config = dict(
    num_hidden_layers=12,
    hidden_size=160,
    num_attention_heads=2,
    num_key_value_heads=2,
    head_dim=64,
    intermediate_size=448,
    vocab_size=1954,
    hidden_act='geglu',
    norm='rmsnorm',
    norm_place='pre',
    norm_eps=1e-05,
    positions='rope',
    rope_theta=10000.0,
    rope_fraction=1.0,
    qk_norm=False,
    attn_scale=0.125,
    bias='none',
    tie_word_embeddings=True,
    parallel_block=False,
    init='normal',
    init_std_qkv=0.0323,
    init_std_o=0.0361,
    init_std_up=0.0323,
    init_std_down=0.0193,
    optimizer='muon',
    learning_rate=0.00605,
    lr_mult_o=3.0,
    beta1=0.95,
    lr_head=0.00762,
    max_grad_norm=0.5,
    warmup_steps=200,
    schedule='wsd',
    decay_fraction=1.0,
    decay_shape='linear',
    final_lr_fraction=0.02,
    batch_tokens=16384,
    max_seq_len=1024,
    doc_mask=True,
    train_tokens=147600000,
    max_steps=9009,
    dataset='wikipedia_en',
)
MLP neurons of a small language model. Each row is named by its layer, matrix (gate and up: input weights; down: output weights) and neuron, and shows model dimensions 32-127. Each number is 200 + 40 x the weight over its row's rms, rounded and kept within 0 to 999. A neuron's up and down rows have the sign that makes its largest values positive.
Before each neuron's rows, "fires in" lists the words (lower case) most often at its 100 highest values on Wikipedia text that the model never trained on.

fires in: "tour", "published", "original", "prior", "past"
L3.gate442,188,187,231,89,171,167,237,242,228,218,193,144,196,151,155,223,200,172,222,190,268,222,223,212,182,155,177,178,206,157,148,189,234,153,300,231,221,182,194,229,180,174,200,148,221,184,154,317,207,195,167,211,248,203,188,201,241,219,157,226,259,227,197,229,189,231,228,192,299,187,212,169,227,195,251,189,187,246,182,192,278,181,171,144,196,230,212,204,172,159,175,279,236,219,204,219
L3.up442,157,210,252,183,182,224,176,176,146,149,223,210,158,208,152,172,166,139,182,188,133,241,250,243,141,211,171,168,264,202,136,210,179,268,155,163,190,138,221,137,144,253,236,236,232,222,261,159,245,122,197,175,163,239,238,189,212,158,197,179,196,183,219,274,216,204,145,156,248,191,168,220,169,199,173,236,198,183,219,217,239,266,134,219,210,162,191,220,137,129,152,234,195,237,196,185
L3.down442,148,237,220,174,154,186,223,172,182,179,179,135,198,188,139,305,227,108,160,219,197,287,222,138,172,196,186,190,236,198,189,219,268,192,198,207,189,251,220,234,186,234,199,211,257,207,198,152,220,222,176,221,201,177,228,207,121,255,160,176,199,193,265,198,162,188,191,194,222,203,116,228,228,177,246,137,175,203,171,177,205,254,140,150,267,162,172,224,171,200,214,161,219,165,237,222

fires in: "york", "town", "township", "england"
L3.gate154,178,237,233,228,239,206,170,223,193,223,228,244,204,165,242,168,150,187,221,271,225,238,148,166,279,128,197,127,252,141,221,140,191,227,193,141,161,191,177,175,217,174,181,197,211,280,222,210,123,194,188,111,185,182,147,136,204,199,160,196,188,236,167,183,183,184,215,222,278,195,216,196,208,205,214,173,191,230,291,214,222,177,242,169,222,108,221,112,184,202,202,161,209,244,176,235
L3.up154,162,256,226,126,219,183,167,214,222,165,210,209,258,254,224,137,219,114,254,165,236,238,276,158,238,166,242,146,214,219,279,216,238,202,293,157,205,222,219,199,182,163,200,205,231,276,170,198,165,164,156,171,227,225,159,224,248,207,189,228,168,216,188,131,199,167,281,209,241,214,229,173,185,157,217,245,188,201,320,220,203,177,214,124,143,181,188,190,209,247,182,181,202,212,156,216
L3.down154,201,127,283,260,262,191,211,252,175,172,213,153,201,286,172,151,228,157,225,133,227,207,197,260,213,174,299,252,110,220,172,176,245,201,166,133,224,177,241,197,175,201,193,295,181,168,222,155,263,228,231,176,197,192,174,243,91,153,196,216,222,195,240,256,172,154,150,184,202,210,184,192,188,196,220,139,192,221,243,180,229,194,183,231,170,233,247,149,202,172,276,128,210,234,204,232

fires in: "but", "where", "although", "because", "and"
L8.gate264,221,187,205,273,207,181,208,230,191,186,242,187,247,203,221,138,201,211,271,220,185,233,190,222,218,254,147,119,261,183,219,267,192,157,174,144,233,107,210,225,247,172,237,201,226,252,291,179,234,244,166,227,172,202,248,191,214,196,132,165,216,154,280,211,228,201,177,169,147,300,165,150,161,189,121,149,194,231,183,253,217,230,255,233,193,157,94,208,152,193,155,166,222,155,168,163
L8.up264,173,206,142,304,221,150,182,186,264,163,233,180,175,157,213,181,166,216,196,239,199,81,145,210,210,144,231,246,165,204,172,201,227,226,164,276,240,170,182,136,215,207,262,196,256,214,266,130,205,187,236,145,159,214,295,245,180,191,267,254,216,217,190,248,176,193,230,190,156,184,187,194,250,204,232,179,187,241,276,190,213,174,267,183,178,177,202,187,197,205,187,164,299,208,208,146
L8.down264,247,165,277,192,226,216,169,203,206,285,162,194,273,198,235,233,184,129,257,152,177,218,245,217,170,243,192,158,135,325,246,136,199,218,188,262,208,185,276,172,197,212,217,191,171,244,169,301,201,233,191,165,229,241,178,161,204,183,238,144,268,216,211,201,209,214,250,166,203,208,220,212,186,214,204,179,228,176,202,161,163,241,177,180,145,158,198,224,184,224,215,207,173,189,93,246

fires in: "up", "back", "due", "loss", "upon"
L3.gate163,195,230,299,232,192,132,142,254,215,225,163,222,218,184,206,123,228,174,226,177,275,156,220,210,254,238,208,199,223,302,214,185,193,108,163,147,242,216,296,230,217,129,235,238,193,251,179,201,166,243,233,167,184,227,241,277,246,189,205,177,185,184,221,187,192,124,193,235,224,146,180,205,172,150,274,174,220,177,196,193,197,267,233,189,229,225,203,218,181,185,217,221,145,215,238,212
L3.up163,228,261,174,233,182,175,223,222,256,276,183,230,154,209,202,108,222,123,266,230,147,174,177,176,187,223,238,146,203,190,116,280,129,156,212,159,195,145,203,158,168,153,240,209,189,228,153,251,182,189,249,189,142,308,196,195,265,199,205,228,252,205,206,242,268,161,263,194,208,121,192,245,232,182,227,223,197,212,130,216,236,213,203,264,194,203,180,166,236,148,229,225,223,231,289,159
L3.down163,194,288,194,223,225,165,178,192,124,163,157,178,142,168,151,215,260,212,230,153,184,210,136,219,194,215,184,168,202,162,168,151,180,185,170,205,250,238,210,233,177,158,234,217,206,191,133,201,214,210,233,169,224,196,149,186,150,183,297,187,149,200,283,238,251,127,212,212,160,168,169,211,171,213,210,223,208,165,144,157,260,161,223,171,167,164,215,148,138,170,184,88,201,194,236,188

fires in: "each", "grand", "anthony", "ajax", "minor"
L3.gate9,212,195,147,232,131,229,260,181,218,140,295,171,130,220,203,170,209,138,170,148,204,148,211,191,160,137,232,192,187,137,253,212,140,225,189,183,240,242,202,144,194,241,189,209,156,260,202,184,183,197,142,162,175,185,189,114,163,195,258,206,159,185,182,148,212,140,221,179,201,189,231,302,202,225,179,197,216,240,233,222,176,268,262,237,260,178,97,176,239,237,211,142,127,192,236,188
L3.up9,211,172,255,222,243,232,132,258,284,220,154,243,193,189,222,153,170,181,260,152,184,161,209,166,179,133,167,220,278,137,243,120,159,220,184,196,212,156,261,196,194,235,267,291,118,128,213,225,197,188,205,165,232,161,186,183,225,209,224,149,198,108,147,183,164,215,215,208,168,249,279,193,263,176,234,183,200,174,286,191,204,166,244,139,199,150,198,278,175,176,190,196,199,167,161,212
L3.down9,250,203,293,238,250,200,192,234,220,212,243,204,199,203,205,168,243,95,216,242,202,216,295,261,175,190,212,206,206,286,242,244,210,219,186,222,256,148,193,225,181,207,238,278,247,138,204,189,155,182,215,210,166,218,178,203,232,137,133,222,223,185,205,210,177,190,155,178,202,217,201,182,259,190,258,203,203,156,293,215,166,230,245,152,145,191,327,150,213,143,155,167,198,202,193,273

fires in: "is", "0", "women", "are"
L7.gate22,205,174,228,253,158,189,203,203,136,153,209,253,104,227,207,234,231,249,199,293,188,221,206,221,283,212,266,245,237,221,220,174,185,230,242,160,166,271,192,299,287,212,122,180,195,204,170,182,268,184,134,253,190,188,190,183,168,165,181,241,221,210,199,217,220,166,176,253,248,196,228,189,200,142,187,217,198,202,174,225,239,217,169,224,213,219,242,212,180,211,178,248,192,229,187,140
L7.up22,165,209,215,220,243,223,210,217,145,151,190,196,239,224,213,227,223,169,183,162,208,256,202,133,251,269,200,250,181,172,226,141,200,187,207,172,235,149,181,251,191,245,150,186,140,242,183,172,186,247,194,257,179,158,222,156,199,233,248,253,254,268,107,216,173,116,202,172,245,183,195,202,191,98,166,180,173,204,276,204,193,240,244,158,179,204,138,227,217,185,214,192,188,180,264,162
L7.down22,141,225,153,162,188,215,157,287,199,260,201,260,171,176,184,238,201,189,207,217,219,148,163,173,245,262,254,233,83,256,255,159,251,174,202,186,261,189,232,203,199,214,257,123,223,185,173,247,253,192,168,252,216,171,240,283,274,253,217,212,165,221,250,135,147,168,250,182,69,220,153,180,259,195,267,146,204,200,149,165,178,191,178,187,237,148,246,173,226,197,249,237,171,204,223,157

fires in: "of", "committee", "court", "continue", "positive", "revealed"
L5.gate447,169,164,248,157,196,265,143,249,235,153,206,140,159,168,220,147,173,209,211,229,118,214,240,224,190,218,163,302,127,188,302,203,233,209,196,282,146,238,166,159,209,208,169,236,154,255,186,207,195,178,171,224,245,159,167,218,134,239,144,202,205,201,153,189,188,256,202,157,200,184,175,193,189,245,194,197,228,188,163,208,218,149,223,255,245,170,252,289,213,213,266,190,206,167,176,209
L5.up447,202,239,233,228,167,141,126,220,258,237,159,212,147,161,187,169,228,128,159,259,211,97,252,169,216,210,150,271,287,229,258,223,200,134,129,194,237,287,202,143,226,179,175,221,256,180,214,190,206,188,222,195,193,156,235,157,222,146,217,162,148,167,126,175,185,188,228,196,224,200,167,257,265,271,225,179,280,131,157,226,265,191,169,153,196,190,225,238,175,265,277,256,297,175,183,213
L5.down447,205,195,243,183,168,220,243,170,204,202,188,121,266,197,233,217,223,220,171,165,184,247,130,227,87,189,192,143,127,238,148,257,264,159,247,213,235,244,150,238,133,207,205,198,182,178,187,171,206,236,161,174,244,240,222,204,189,224,174,197,207,162,218,122,238,277,223,267,164,253,232,113,233,173,142,218,224,183,232,122,188,140,218,84,190,223,220,165,196,185,161,189,203,190,214,306

fires in: "national", "western", "russian", "eastern", "soviet", "international"
L5.gate438,243,151,202,220,204,211,168,127,197,181,206,219,178,174,194,191,251,248,252,187,210,176,176,223,223,164,236,235,142,142,169,156,177,152,199,187,193,162,183,81,276,116,207,203,156,159,206,244,229,156,229,206,217,251,108,202,224,208,208,200,226,212,133,194,175,231,207,133,245,66,204,185,201,182,222,207,234,168,269,228,181,235,151,173,158,240,151,200,149,188,204,184,221,254,165,141
L5.up438,246,218,163,221,199,266,193,150,230,229,183,216,254,181,153,256,185,272,216,189,257,149,171,166,243,228,187,219,62,71,151,144,183,241,193,207,228,187,272,131,196,235,185,235,179,210,206,203,236,161,227,159,154,168,200,193,294,257,184,206,143,164,165,160,199,161,204,216,230,174,171,166,208,144,208,239,158,205,224,248,192,228,230,236,182,121,166,186,176,202,227,165,220,224,169,209
L5.down438,224,139,212,212,192,133,185,135,228,157,167,140,167,188,301,112,260,133,187,196,171,130,176,288,223,198,171,211,171,272,149,179,209,192,215,248,190,246,174,220,199,143,227,240,211,189,132,186,179,189,175,248,124,187,126,248,235,223,250,214,175,213,197,258,210,221,237,177,171,218,192,236,199,151,208,191,214,238,209,135,184,203,186,198,280,162,174,206,127,219,209,200,233,193,236,153

fires in: "of", "candidate", "secretary", "participated", "results", "lost"
L7.gate81,185,144,195,174,194,246,159,245,188,142,190,200,216,184,208,222,172,268,187,155,204,192,217,195,263,163,157,224,203,238,175,260,162,184,239,237,192,225,229,174,212,189,154,165,218,203,195,193,193,161,184,236,140,180,213,234,253,210,271,289,199,216,259,205,216,169,220,201,207,267,186,164,135,229,161,158,208,163,161,161,145,266,186,238,166,184,159,127,231,193,157,197,161,202,186,211
L7.up81,198,212,108,219,260,205,112,247,142,229,142,224,231,227,177,216,216,256,222,270,216,252,206,188,178,182,221,236,161,240,191,138,188,270,161,176,272,238,247,216,166,183,214,126,246,209,158,242,195,229,193,255,193,173,224,231,142,205,309,211,197,175,294,172,267,210,239,220,178,177,194,262,216,217,183,166,242,198,123,214,209,185,240,201,154,150,171,182,185,235,174,184,255,257,159,222
L7.down81,198,176,186,175,216,232,227,233,214,212,247,196,231,195,214,166,195,148,199,205,191,209,125,180,207,126,194,163,178,292,163,155,174,177,187,191,280,212,167,191,162,213,187,169,226,214,251,160,203,184,159,193,210,178,152,160,204,121,221,169,254,217,213,155,220,173,92,175,196,266,213,185,222,114,218,206,231,169,141,226,256,163,145,177,276,236,235,205,151,184,226,186,218,217,266,239

fires in: "it", "global", "daniel", "details", "must"
L5.gate231,186,181,196,171,194,190,239,185,148,184,218,191,205,227,165,195,162,153,208,195,162,231,214,271,139,188,185,175,168,199,208,244,256,207,204,219,117,147,261,152,199,139,120,233,232,205,220,163,253,160,158,215,211,225,204,228,267,223,223,269,209,197,130,157,182,223,209,205,178,217,170,254,192,206,205,261,148,169,126,208,172,185,205,233,262,122,240,229,113,216,248,248,182,172,178,288
L5.up231,191,225,200,245,207,167,240,188,221,126,181,211,263,267,158,211,233,208,209,276,189,194,207,218,228,248,186,208,136,199,279,183,202,225,180,195,211,184,264,246,212,235,148,194,175,244,218,248,276,139,224,176,248,168,189,166,167,223,175,236,217,205,211,194,90,138,164,191,235,300,203,233,205,222,205,226,164,149,208,272,223,136,206,260,248,215,259,234,218,183,181,172,180,217,195,219
L5.down231,156,125,252,215,169,287,178,254,141,231,176,217,191,224,233,201,165,205,202,90,176,176,258,225,161,210,228,226,196,198,163,225,95,198,306,188,199,154,157,183,195,179,155,147,129,187,171,166,123,194,132,252,240,239,225,209,198,225,213,175,196,164,180,135,260,208,181,171,179,227,204,135,187,181,178,193,181,158,160,170,218,191,180,249,231,233,176,160,212,215,194,83,169,212,178,224

fires in: "time", "those", "following", "issue", "alone", "son"
L3.gate80,204,181,125,233,195,198,209,162,204,186,242,231,156,210,197,106,127,214,146,223,216,229,201,196,202,199,197,223,217,159,192,168,162,206,242,185,198,141,126,247,127,188,207,201,175,290,233,218,227,267,201,146,191,215,195,254,149,188,203,145,225,246,191,144,212,238,203,191,275,190,145,230,184,229,242,186,230,163,151,183,201,200,185,232,278,112,193,189,204,246,194,264,163,197,131,216
L3.up80,244,248,141,219,138,196,197,225,191,112,255,214,162,191,248,134,213,170,215,208,225,242,111,188,219,258,225,273,229,169,201,275,174,291,188,278,138,203,120,235,146,249,168,192,195,259,205,196,286,255,166,153,240,167,182,144,216,182,179,230,170,212,249,133,249,209,199,238,165,181,140,210,189,177,243,196,229,195,204,171,203,168,160,200,238,211,298,190,228,191,131,308,213,189,181,256
L3.down80,243,153,135,160,213,186,200,180,188,189,212,216,251,252,114,213,204,201,191,248,179,166,258,195,125,198,249,215,215,205,168,226,192,214,201,188,149,177,166,164,185,146,174,194,227,177,158,199,201,179,111,130,248,214,158,217,194,168,256,233,244,259,254,184,134,261,182,252,220,206,97,207,246,135,200,201,257,274,183,219,244,235,176,235,289,202,198,119,273,232,243,196,260,178,167,140

fires in: "division", "band", "order", "process", "position", "version"
L3.gate217,185,165,120,193,150,225,142,204,226,210,222,229,198,216,236,130,213,236,184,207,131,261,201,221,212,259,214,160,301,172,223,194,166,220,203,158,196,181,151,191,225,208,197,168,220,124,242,209,184,186,129,216,249,191,194,198,193,190,177,235,159,166,230,199,164,259,199,227,165,155,146,256,208,177,185,214,161,211,230,273,243,149,175,176,288,218,210,188,182,227,193,191,206,240,183,277
L3.up217,266,251,203,218,208,163,153,237,263,170,147,181,240,188,190,249,174,177,187,232,151,258,235,214,210,168,233,209,182,236,195,102,266,273,122,228,185,261,152,147,232,216,173,190,207,168,173,183,156,194,181,264,294,217,161,221,239,200,221,249,219,112,238,167,220,292,208,194,206,200,187,148,226,110,130,185,268,201,165,194,214,180,171,201,208,223,180,268,223,213,218,214,179,233,251,236
L3.down217,160,232,263,183,208,184,92,208,212,215,167,180,268,128,125,215,239,129,162,140,247,193,242,245,215,180,160,217,159,270,207,176,189,199,183,175,199,195,156,197,201,200,173,153,208,186,201,239,138,198,208,164,196,240,183,129,241,136,144,152,200,129,199,202,251,145,166,277,200,239,251,171,236,220,236,144,234,233,244,153,224,204,193,228,197,224,180,140,245,220,227,137,183,224,148,257